From a checkpoint of a small transformer trained on Wikipedia: 8708 steps.
MLP neurons of a small language model. Each row is named by its layer, matrix (down: output weights) and neuron, and shows model dimensions 32-127. Each number is 128 + 32 x the weight over its row's rms, rounded and kept within 0 to 255. Numbers have three digits each.
Before each neuron's rows, "fires before" lists the tokens most often just after its 100 highest values on Wikipedia text that the model never trained on.

fires before: " to", "g", "|", "|---|---|", "e", "ing"
L10.down1498:130128131144111091113103142153121146157160162109201125119135094130167154146129092141071104091177073078099107160078168135088122128140109089160134129151135236154119122114105120105120101138129134122169189176145076149162146095113101152169098104127131150161161138133168170137117130074067078159

fires before: " States", "fe", "ed", "nd", "am", " Kingdom"
L2.down779:151122153129132148118193090138135176101063138111097127099141057096159149120142135125119129115084166157206096111096079125168115088125182100151107071124130087151141138198133162169118128169134137119135174106128139088125078122110161133113156137134169167182109132096060137091113167156072089113

fires before: "-", "\n", "|"
L2.down797:117127121123103144142083124141146087212116116138163171156148100100087136105157135135113121099189081127136130115100209160148146145108059089068158156108051154093169106145115177165126149061129138147132096123181100188120098156163190099130189156134181115214167176086149122122153169108092172109

fires before: "-", "\n"
L7.down1295:197136161142088135157062107132090114133128051124113138088151145161156147077139142104122106063128128165156154089114140133080077117116152160151126195140175140073177106096147143137086159139146114139136088116108108117119168104166101112130167119115205123161119177177102188138164110145170089095

fires before: "\n"
L7.down669:142122114136118106101079101090098159188146156095146168122166050079155121151149159161111116099191063123106096175138106153140188095148140125142115139080136105095118104168174138093107118147143077083198129165097128166197119142104137171125141159237197132092148108074085103146129086099127166170

fires before: "\n"
L7.down507:130157106112148114138059138143165172162156225136219120129118093124149126145084189094055161108206082147095125134155070125157121137160095112132136138074138147125089095154157107123106080117107140126116164146134070118161114212153161163113145133074133144139163107114148108106145132117129103158

fires before: "ing", " to", "ed"
L7.down715:112114120108141095118146137104182150103103149164148124133133113106100065167156152101069108144161146116129090195083127163077154151145166097105233170079161118085053124126123118113125121086113177161133162165112103123144128062108195158103111091156157130151165144130158145111104140082220139129

fires before: " ", ")", " |", " Co", " Li", " Al"
L3.down1112:088152128144145099097151051153133146186057107125155119161101160082094198133102087050153094087132103143137141186118111075083148095135157112106153113071128156138157111125133136200148171136101170077176133129197096139151119127110127106120134155088149145186070100106158076191149103147055163082

fires before: "\n", "-", " and", "s", "ma"
L2.down102:075125083181121128141077144084158129137094088148132114159144121161085147236137167091101127145144120091122096205145162104083126170129111088143082156121121152140063100155068099179096165128092114087105123118080146117120079102109146190088125148187190193121179159147122165120063141105099150160

fires before: " |", " (", ",", " –", " and"
L7.down862:090107107140184129070143132087183106142108122222168149155144120161118105151122168168115147088165156127147099088077164135166134144137174113121113099079105154061129116174127183127100132060150097156147128168133133133089116149156110113151179077177103112140121170034067166177137131167172163080

fires before: ":", "s"
L10.down1418:095104169131078144137062082094113132118093080114138145163116134147125089136123133137122121168104036104116062045066139106154184098107106118133153104180134146157119149143129159101126164092154148131147140121204121136142173113116065167186089150097087160164143148101150154127152121122134159101

fires before: "s", "d", "ial", "i", "g"
L2.down163:088100124128144171137166119105128116140104118146133102139087110175059061128163169103156122150101133125118153079130127134119082085148090163145165160140120119151183084096114128046147125142124144148185191161132134142158132083069085168042136104166082160128131089110174153141140060209153190093

fires before: "s", "il", "er", "ing", "d", "ct"
L2.down1424:157133104054154110140132146136112135140084083115105135143108114103173158114154154066081171138126119161140136087092089140114068131129074108149126146123121123133171120099112183201132184166103188099109116130150112190191058176101117106180215141134142132112128174111142150106052121105154155146

fires before: " |", ":", "\n", "rt"
L7.down1081:081141216143147186137059111086181134142149075081158078137150131148148134191133155135067050125179128094139149130179138077139152071143158122139128155124076124101111117171115105096106117101155104118182117144133135121113091171144112128187116143119117156162141108095158104151182101102123114076

fires before: "\n", " is", "/", "is", " was", "ci"
L7.down197:134091177108060113076141125170096141120110185141160100149139097150145117181143148098129135133147174121186088162103120112075141080149121168029108100124063151137077125094184138186141112058121147111182070164155172196147137089147128107161084182084157129132132097118118102145059089123101076126

fires before: " |", ":", "e", "s", "tion", "er"
L10.down737:151141178093162124141150196160130136087094060063107088110167121173079134138122178106201165131114153128091137093088139094114127105104132135173148119182134134121155111152132184119193119102189176156066100141157144116127135047138093156103135159125100130107109154121080185176124145119165131125

fires before: " ", " Li", " Al", "st", "s"
L2.down390:151144072112153137082082154143125155118108130114190159079144172074120158103136162081163142084103116132144141160108062077127101080067155125135086062150210109126126078105152114167102121163116143127066107085113123134108152163114095134083126122153167105171047082132136120131119077136137155163

fires before: "s", "e", "ak", "sh", "te"
L10.down742:144149077103137085165137112099106189131132117166144109089142129114155121116131137100113118137092139182128154140149169115187158114154198111161134121175140139186091099070146191081143122128130139172107187119103056103073147084116149088141106151125103099164123112092065172117149206133108131120

fires before: "\n"
L7.down106:144154121132124137124122075106121133149121180100170177176126128100134178144102096086132030129169109126108121141124112163107157124151086095138146108145112159169143172130168174122130129138111102092177112155140107135153160177155140108157085094136147122115185134147101188128089147120157105169

fires before: " 19", " the", " his", " World", " 18"
L7.down192:160170139150125151104156119162124077078179159200127146121079113174154084160107159098148151108126153104047112142150123133164104184161165107128133071156099100103132128132145109132138126161092153068133121129142123146151032110071159137150132025111154105118126106140102191103175151139142147128

fires before: " a", " |", ":", " an", " of"
L2.down1142:095150129128180097142082114126143163143169135067146144174187118116140113111109173137107158113108132183127140192118154100158167118170143136156080113120104119104102059158119110114055172170102127081134117115118111186113144125160170159146160062108118138074123117116133124143177129133129107092

fires before: "\n"
L3.down184:168149150153161106078095104156112136193145140139207141199173094109144117088141139158108143120107077124151152113189153156103126099116157091048095161137101167115112096138191146149146158103128109111105146106157122187117162086097167154096121158107109108123153164147108104087112127114095098095

fires before: "\n"
L7.down909:172155075095120107068174096168169118113144153130161116107127072117145130138157150153133128118140139154132141128162099173126108115077121079074119118119114139095094070121176099187158124100121157092132111150118136111114129160122107109092096066208100122167131127097085183071139164147128156216

fires before: "ed", "y", "ing", "ly", "an"
L3.down290:129111072155139105155125170130104099124125137109132105135082096114103131144164123108098101136082113172139114232136126107101075108149118084186138136077126105158112159127090179160066072138092175106158145112155145108128159131122090205123113123182158153126087071120206110166115116094176090118

fires before: "\n", "ic", "-", "ough", " the", "ill"
L3.down396:132102065158113155117145089088126153128119137144070145071111105150119085121147106106109072172112092128143101114160086191193125176162060101120159174123146140149131144155055117125141081080118143084129111144134116105121099149140081092126114128126167162140168117160126155107085152132105098176

fires before: "\n", " He", " The", " It", " She"
L7.down821:131126123139149123126154142159120173150213088160160134219113117168113174102140115181147101106196139062134123099178183121159180147126129139092154179128112115159094086126138070094188115091084116127157158151141076127115122116028088097126140100141105105147123164095091144077148126129151170154

fires before: "\n", "|", "a", "h", "al"
L7.down839:071158142142193120172112123098092147101078111162124157156170105137139128104124123155094202075125152169145112131150159162122128121133123174142162109144131165149118172146136076154098120162112119107113148155132128098093163065143130129097105117159138094125158062129182115172116125113114160066

fires before: "\n"
L7.down542:152139135122073145078138133147154129153104110124147161132122055089125116135169102098123082121120126154118130198183183167115148125099153040076074153116057104114138122162138171112197113146113160109186139152143163143125149073145103116115135112139086112135115152113130126162141101098136170128

fires before: " ", "za", " Li", " Al"
L3.down1082:135114136158202135094105105089134145139096103103138119153117142107108133170058126153103140111099134143156177118140112056094084068136173127088128105138178124135113098116118123216118139137115148126120136131141169103143116117140131114061122166121195102124088105131111144150136083119199116184

fires before: "\n", " The", " He"
L7.down1515:156087148077108164077123118106145113169175198085165185196147099121152190145104162152144127158080123095106154112103139184158136142136061088120130075174118174115113097096093129107136178103160128158171114149188129170152123088113165086073123119129165143175171175129086112096105142174133134204

fires before: "et", "le", "ence", "al", "f", "ent"
L2.down1403:120112157120100159106141154146119157122114141140078151128099167152093096154127197137163107139074122184105084106134138146153147129134154128086161126133136137080087103096112108139083155126129105158148122136091085121121125164077083108093143097144135149168060144093191129167163159111093108168

fires before: "s", "ed", "ment", "ing", "tion"
L3.down1225:176131121138136101124116125136143166077102136098174141111125145151105168144165112136059086118161117169077134167181147144112144071140132183082154201113171100122147013107121136078121155094105181084172106110132083076174142096167164107109082086123145203112085170180106168117143100097117124189

fires before: "ed", "s", "d", "n", "ing"
L10.down935:136057128109100097154124110104150134095137136121114152116157098088106132100218047130147149179128113136099136153156155208111121136185115155141133149090169130121114084096140117130080162126160092174134090095084116124121118144082124043067105148119136090126128086144153113148105080045173126126

fires before: "|", "\n", " |"
L7.down842:187164155189169132131150062113126190111208111161150142102143139209146181126145048104103119084142115119146137107143147157133166158118220102187133167108157119124104151070116136132149133149184184070132167134136138101120124086139112138076119142157114071161153111138135140118104156089125125122

fires before: "ment", "ed", "iv", "s", "er", "r"
L7.down117:087154137173154044130141071134142149149129165149049085133113113095120115123110120128161133158111121127148191120171179206141126207154113145121202135164124110081141110115145077110157174103163101137080121110206087122094130132093122108127076075160093102145141113124113119146034108124137130157

fires before: "\n"
L7.down804:155142111143125131100118105115088074150142117153157129128111161117154141093126100102114113182139086120140103126149174152158085179211193140133108132104091169132091099138095105149160062123150117178152092110122107180092098120187182140120097192120185103176141134104152126100169137112140156162

fires before: "\n", " |", " and", " "
L10.down1084:121100161140074107063075102075142153183151101142164095104145180115157103215181143148096133158124133165048108091159073088153139127148138111156185112146158127105097162148124123084133124131099086056094138158144127117165105097170113124157100180173127090182082133111144145107125107140105124072

fires before: ".", ",", " and", " in", " as"
L10.down1171:069118128122118175138095051074133118158102154115168070151120104124136123128080187093177119130098145126104142137169138175167119158119142172163137151143150164121105087153124166090150121084147059134079080157137158097156150160044171092063128131096101186130112192111129099092146157101147136110

fires before: "in", "il", "mp", "s", "ct", "x"
L3.down993:099133084080109188137171123157170102067118121111137170108114149132127143133169113158160094137062132148141087075110115177128074119157130068132161142106079157176181109143117166165204086163154111100124157121132055093174159118137101145139166121096171166174125117104092120141115058070110190122

fires before: ",", " of", ".", " and", " in"
L10.down1313:101152083108092162166184108093174126082104100125161109098100136167100136116091144088168138100126123136117140119131192142176174170138186218132118160116107158159137114192113140161098120121178139093096090123156127121077064141147129164146091079146130095093079136078161113097105111062166113081

fires before: "th", "s", ":", "se", "y", " |"
L10.down1365:094186118155084148123133079084114137141117121130132173108144102153110151066112111095111086124111082084097123143167167158151055103139174070095161152131129089177200139166150141193106083139078086106081133142122135123163114210135092110121155093066143135082202141190117146151157187140133129183

fires before: "\n"
L7.down1276:125117182124150135134040142150107133218139220164169156156088122090133112116119174117128111122174122117175090118144136174120112117144105106134123133126127145130136107182154128161117133155152096093111095145121114173119180176088156099106116130148133187122134118118107129094145139186116179166

fires before: "\\", "d", "i", "m", "0", "H"
L10.down1212:093154194131126075083099154157092126126082189048112163148097114119125167148160120196190193150142102125163115116109085070181127062097105135137096133094144108174179144149107098181172153146149115143099094157123170103111132151139175086110153088096154102155175105158086124160127122121101147103

fires before: "\n", "-"
L7.down1341:099105083135090104049114077117146145147138125202173192111112119122164135143095090170141101203129093115149142198119146135136097065206143067136128151157029111136154116135094085114134078081166079127111112143141160127142113100138164121150115165191146115149184145111126088111126134146111109078

fires before: "\n"
L7.down666:095126091110125112078130034097162129194150193120188100142119096161180172117145133109186149124214129167117154121139143206192113135128074145124107125133129137106086081132130140203132130121071162136185101142101071127141115175190130151105155088146172142112114114119088162123134162099100127118

fires before: "et", ")", "al", "d", " Co", "mit"
L3.down1427:135168123040107187119087115166138144122123075112114140180127138156143108110100157114085128143109107182163140110134119156128158066104128094099109139158112154092121090148092130123166068121154114143141150143162141073127125161061128155104171066068144179085121165134179150130141101163066187152